config.toml
n_head = 8
n_kv_head = 8
lr_mult_o = 4.0
schedule = "wsd"
decay_fraction = 0.922
batch_tokens = 131072
doc_mask = false
MLP neurons of a small language model. Each row is named by its layer, matrix (up: input weights) and neuron, and shows model dimensions 0-191. Each number is 500 + 50 x the weight over its row's rms, rounded and kept within 0 to 999. Numbers have three digits each.
After each neuron's rows, "fires on" lists the tokens most often at its 100 highest values on Wikipedia text that the model never trained on.

L2.up182:434509529553439511338541562528519494452484416400512456564538498562468549472501586393535448495479470536483489533577511555539469511455496548558660461605443511487491538524497527549470363558492514465480431501427548522643555420507448466486565473549452485466556527495456458516526395495531498470522511564549539452474473568505571465446521499546543511531528494514529520443431487488446506481550420467455574513508467532560527466493536514565576473411474550549536599487522442509391514477522560507379502398445579476396529507522566530520500566463559492518509486442497577436526513545527483484
fires on: " to", "=", " for", "e"

L10.up358:479506489454466546513464531503499473345453458447529498511493385591523502556452593481482584568498482532502501484500543518450445479547484493445488541498534480587470522403480534356499494548511510567546473502467601450424494490481378531554543533457422562418437469516632523476496524514511558496524473437503508398505410468429500509592524486586445565457471385588503459509521516493470501474485605446478481555499513545506516434520536445585484546590462568449539511487494478483495528497487484532496392508515554560509455478529411525463520521481556521447489483478501597525574503497486536498
fires on: " St", "st", "-", " over", "ar"

L4.up650:523520459582410597439488496517588492390518540479602490489526536542504490438492497519438496441504525495486452511593417495513538381428503550524578578489390629478475516530490444508507477563537580524537518545474544476526528498513474526569527485537544499480508542477481551445442506425501510483450442489607507491480563449507505470535515437485523593589503567551493522465446469432480474575535543436584472542496491544501402480463453500577440592474561389500516556520516509528430449423539506602488546459510511541537497470568570500408463521496478572568576496424498508467527567554436451400
fires on: "v", "r", "ir", "re", " final"

L3.up294:477410431414463562431487459566416550500556495415552514446531471463534605490566280426507568505474499494574471482476503603501484464544537459468483500495405462490551525423500535589453487480536624502508503579555529499492599389448611527533448531526547427545549504501405552576576555536471530484545476469497427544480493521503499481469488566512473465422525403516601518541478525485458508590532514501453419542528540439475510465539460479475557384519571522504448505529545526555525436513499484505536526530562490528446487432533466491540505503541566517521483519455511517496443493395552470510
fires on: "s", " of", "ance", "u", "d", "r"

L3.up162:430518549491560562457487362534473552551483499486483544483602500441539549482549529511586455510487500464460523510475515539516565532471479566488568479537480493485514500572510500459462471632546551422388389537516476456584522538541453458601537480543426459430448568530508502496494447486541471413443446456454575499520473402601551514525561576608434541464396579446465479526403510495499508473488483608426527558584537434532450522509534428550515507566538599443579524556494474454449482472558577470493498465537469470464525531445511564519536488479508647461535451410546533517456505454547538500
fires on: "id", "gu", " of", "in", "na", " standard"

L3.up39:566588456475563543538575513626465454548561518485474518480566473440516523455477450522438560472533498504497594470504471611525473472407521468547678486431408422487463484501552486532424466500443494465521495580476459446504444500448434464470523486472472516482511418586459505529493428450473516466458413468485507524504514511495509536514469436569532526533548427547492514431379405524494440501588512544515549443524426560598497602503454637441520506434525518461418524515507446424561439509483509578526498459504536524513461535443539673405492455472488559559487515429433467473505494550542519499
fires on: "re", "ing", "er", " of", "con", " into"

L9.up502:409570549451588512543436553545515481500455467410517478424507462521553527602567462485472496501511544540536562524533451617356470397487420483529478478370476553511473559521584465438529415492495606567505543523468570545500461551571518417519510563615499467440419497508479488463498540509654448503432490484537526558476492516565488532602458412485467509428480426428615493519466476526564457469501458568448484521408490541468535395508540531500541504507395426490509505512404577415467532563553520509484403583512488468496508497584486517474495517446451508503450467528515543528508524525504523565
fires on: "8", "-", " over", "7", "con"

L4.up151:532451500475455615474460461460555449601465476468487575422438458482435524528474444399505531470500544473395418512492502490467483549498534509543415496478354518475452483541595497465522484458560457520563431566515537461511509509511554437536497543467477495515473461552541445496542439320532392550530545461493425531526506548487513517567510512551434426533480464491507471524511452395523519486462560430450429520475479491525548519505529535528466522552450468452486495448461481448552466534565509616554436447592550469521510512416536499474431399537535557460508479489475516489481431499477510394
fires on: ".", " of", "tic", "t", "mit", "ft"

L2.up62:524498494386466438504508545475562583474523495428506466514467536570451514519466486496577501485473463480530503433436552440489481502473518565516530464530504542496488469539450492444400404488514505545529505524426480467498415432511512446426500509606475522560580474536473535535545502494423473547466535588537540540478463420449568470507505536564512513486537544503556522478477536522568515487548484519496497497582463479564446510460442519456475474517534582473503491616515495526444480367439488392383460437297461451510543537380468571571527534436465440451526513585535496448525549504568453482
fires on: " to", " of", "ram", " Force", " forces", "e"

L2.up294:536527398518533372471612521573598430491509534434486570464508491543521524462472498441511446457513539513476526485401542477586443538473596459537538573551546518448550577573514531467468459488501525519569402595373476500553503410416401568545513446564482500497458467534504508401432554454497550474596483456483476459535427592586403508474577447510487536513504390552502462529451523539437460521467453472503492501460484503591529406557495591502576449597498585469388520501468513408503469456572589462451529463514588502489489476428513449464492501443480507436450577481535416459529505484596561511
fires on: "ing", " on", " of", " upon", " at", "for"

L11.up13:427467442447477514600522520578514546476447597511419488492483545482616496452361420485554458487557521418470546418625499598418480519503520469448514519503550620506538503475508399506509439528490468526541447410526464501524490437496444493458418613479494492538449499432544509477487430613464464504523492487435434460540520491557559484548486565521536520445612491505500499487496467563571487513421536409527534534505469509416495383467457486466553636556524525484531547504522474571491529479492488451582472467433442503441522527497524536537498495502609487497410437503576520425485507538524571509
fires on: "s", "S", "en", "-"

L3.up424:505425431451394574468438485553485528475439544534521465563561515408475498508523524500548595508525430518506485501537524492555567474610417463515461484504544332472526523437462555459540531472566543491493496557571456422491506489474529539420472556619515428510510520541481605463475533547460444423548540518441476468453453544517365539515398557445402463426474460471483506508552518518559460499455549464557406466469486474394621569622474576532550517442462540535545509492515461329512488532584440539495470515487575461467441544468463527520433426553511505516496582521452547513488480451527540456
fires on: "on", "s", "d", "t", "le", "an"

L12.up108:324503512530441468457570490564578626558509484557453531554485493554438547458559473456534534513545539521423464343527513435545572471517521580514454509442473436454435528566447541545586504440455568443539512472454477405547475555425580517448469494539516531561468512446567439450483477469536604522507530490539548519538540525504444462556465514529526553503436409454488462586467454535556499540481449488449529504460412544476528528562541430519482468470539491393539539557507536472552398505471459506524461544567508493547525446493557512505456445462497437525598526468523513479493545475571477423
fires on: " an", "s"

L2.up414:452403475509515437421486550590481558441493378483547547604566476528514504454476474492552498560540402514545467535524546581474474514490478491427438531429511515515531508532501465537380501414490509518491527598487417492515599337381544563493526582532535418552511538586599542595416445469534530441473599512567445499412482605472554498571504467443510459461547476497489437507457491504471496583488515453439465477450512465527488489510465540626503506478433569433506525532528436505633523434457493520527454518499475459475523573593443511495484470528433534541530512518479493448566521540463530510
fires on: "s", "a", "ut", "e", "an"

L2.up36:405547515574482436474462491549443434609479441479522526514540442389511566475559468628471543521569519469558508550495497474589525418513543507508475517514494549528597493509502599510577464479505441472498479523517549523444495504384498535495447519425586524568470471566392585398485522451463453542563533432453505496458505548389466462510408435484503534472523453512522370544524511431491512405448493496513506458442599520477522496463491451531434476428454524571513518459455432414446499465474471518490500581502536527447491465448433581474444479487399524528505501511546483426519477620540494526
fires on: " as", "ka", "ed", "as", "s"

L2.up386:480570453511430567404424511475349494448445535437531447513479514463534532501467594467453464524534504524440473514544512542545542427477432586442406508458484594460477497430556586480530488412543591439563570471585497543478579533499517452501510491479522471541506406523426461510460508618417452504390461433558458568503466476456413495423550557562491413480534489534560572522496404428497480527480565449545534441472596491499407432475455493645469479462445490446527444536507528546426575565519450435451547399473545484466579508497554514383481495517425460534503486483450457508503497477502442475
fires on: "r", "v", " not", "il", " will", "e"

L3.up285:430497559544457442487524558486587516449492463429514360516524523567585505472428440529520486435558492483514669557513575471547477509571565468501545446466581499469522468537504440539530550454434580482517562515456519467519502510470531449595473503591507422434536488465530557457531500542548583475421521405540516367584533531464520557570503545473450568500603573580438555470420494596387520581476462534458568515536540487533542504506514552489506475490461465438489508575473520482491519532573525452527456459462524519537596515494507452507505577428492430498455472452462464403537464529503422514
fires on: "s", "th", "er", "it", "ve"

L4.up150:421574511546529500538577484453526499521617505443451472544563591402491525549486566451587523508541432509464499444416496454536505465492517455537422427454424480512546499547491531542581490557444483574514539445498465536602472494465586548452470479432461419556561474487492571509479466444409529507503531542465520561440402514574493542469542466488432473475551473511560552559486568594535491444507477464475469473547509520543541528605507446473572477501538427451565488504478531514453502405620558524446563440426513507433483585432427465458449530459473415541461490476519543485496441476448466533
fires on: "ir", "re", "t", "n", "and", "on"

L9.up540:349540460502494470474554496503550402564461493491404569554527472528587551545504411498447606543441468494466501566453441496483503546495501458486456504544366545538480531531513529512497451473513472493456475461525583480434531495512531450436513439482453449569561438470536488450527562387482504510406516539505485495589596542481461473540536382491506548537549377416459530504535518523502550515562456508533517472442463543534538485451534485535425472498523438530558512410505483519600496471514455457376519491610532419440521410536407433493428348528499490432545510507476549496599448586566528482
fires on: "."

L4.up696:453559458477482432457445535599544373505511473414516628484532476385557558443524486522490517516426503404407422545590440534588537472499476434500442453400478496478507444456482527469541502648521444595564451518478493513499606523428449491517496495457543488492460534465459507607470490415486483488445452450464560560532427534557481633490488550517524516450503482487517497544504529587599542571513511449483484432590453456596466377471589458570477473459504477539485542542519467488487497544448532488545405492477423454469450530378505540506514453579455588509480490349459545567504435513516529448
fires on: " of", "id", " is", " new", " was", "ate"

L3.up28:517518521490495440487521537550442526535504476488558591602419461410438577423543428454475512420471510540524516582486497514458415500609530526553599553580598440492506450432496638520457558493502476515455504479472520473527489519481471513433538494531482502548526523558511503490539582512558444567485488439519477579519495526513480582433499431524556481505504456673541481520521503525420431535525457481583526542544528519438534525547537606522604555435492407536448518484410421458515487486541496457515550576491531501485552489538529526407465470473511489479526547390584428517407486470568563463
fires on: "rig", "ing", "d", " of", "up"

L12.up702:477430486406505420529429473504499556476507487578475593597558513490502477599442425558619506621473534466453533506459521546458455583525553528512433476493532458523440510511439437413567456438561409444486629443556558555552507439542491535440495486534474490491498412458527631462496487539601444559477548488467401417573492549505567541453491505506536533468510533545520503551508453515553380561487556425479539600434570568453460494501466455481442497490464501527540513506524561555443530393457522464480480465480488608540425402466514499521536449478563406471503490482573573542449584528533515539
fires on: "s", "ation", " regulation", "ion", "o"

L9.up330:464416482501369482589532416473484530513496461600447430582599506564536500467381497478532505473533471493388522505573531606505503464481524530468459564479422581399523547622536506411514482468546543513542482538423522449533617495492509530504480517499500478465455534519560480412468470506519466561514553455448360452516396591471508579567521582580567470424509458475467498430494506421600497538437454567462522538510486627453516408523379412457467472467505444506522531504491530434539435533460463464490521531444533465522453492448446516574514484518445422476542438550469586445471535536532514430
fires on: "s", "ation"

L4.up628:527463548453512435502553497535464460453490455392435554497491568421481540495487486405473425500512453578501500529591514466475522494510510539483562584479403550389522534518571593515546602452496434549470526428494531597505522459508499477429624490600545438537519424484548528450489506584462478528563565544474555571478380470462460554474554548463467603491432536560442512561487528438462418446550530509503531527587493599460563456547429476629565496503451460426531521497505562481473560462554436516504488502436584448533572563617441470495468520391473459586472535525520575495477485458524460452
fires on: "up", "ir", "and", "re", "ut", "at"

L11.up581:542531547554441445494609433446467551470604593498468450472467548514533551452451528498507467543466500447505477475469466482546395522442564609444513543434475491504545547499577579463554499429450547521479519545470630483512490527387562426478430496503470514547530475520507473398565505535534423479543485475447510471530430411452495498436441459514445538519433561579522543411492503521419489543552484604465486487529509493523508496515481466436548492441455521478479567438524497428501545555544557451471559521448512569499567483528420379473279552495513444557528559460438426512504507461465475527
fires on: "s", " a", "th", " third", "exp", "st"

L12.up155:447457447509498524477501530512493425607423425510562518599539518532510494471479498416528496511376516507478494501537470550424529600445496555441608512448495515494543517384540437509498444478480473515549446473516485517512542445431413445432475495543428464504484584474496527493464485530534489481530497465550483515479454550443457495550529455489471459502504378548398601566488424473449479434592529537469571518554541534537475459524485545554544541526505546435529502506529538533515538460445586452512478518487511541374606450499480518592477411566473418617500567482461484493491579481440427498
fires on: "a", "u", "o", "s", "e", "so"

L3.up734:520513392530553462449547448474472534511548425521440405527447484461477474545524448527514496505489478435453590459426462639508539552484556487424480492561472566471489466506558466367520509537451462518485527359500497522518524506354489487412532482545375512506476529491435523392469479579492463459537554436472470532452399489496576452460531549407536487539478474599534504447543498519577508454513520561478482573538550625490576530478467470492509522469553465486584512378520516402478490525556465438522477455483481534531523523476528587539508503525512559543524552516473523510470475501495433515
fires on: " State", "s", "igh", " state", "ate", "ach"

L4.up761:436437630510419494436460539398466461573447554457456509408525465544448494485530457517458459516507476433564464566541593385432524487484452440522479466465409459498544548585497504490469473553486462463487488578437521445503490530441629497551479465493457542500477526492524548445515498548468415629531470502466508473455457405501539488533480522524497521535587477580468450468578515455472480513529569570473541514395569530620550528432529461475462447484485544484539535456484553495428494540536553425480506565537494550562526477586552546569483468453431468526488541421467454426446472527521542445
fires on: " as", "w", "ed", " term", "vo"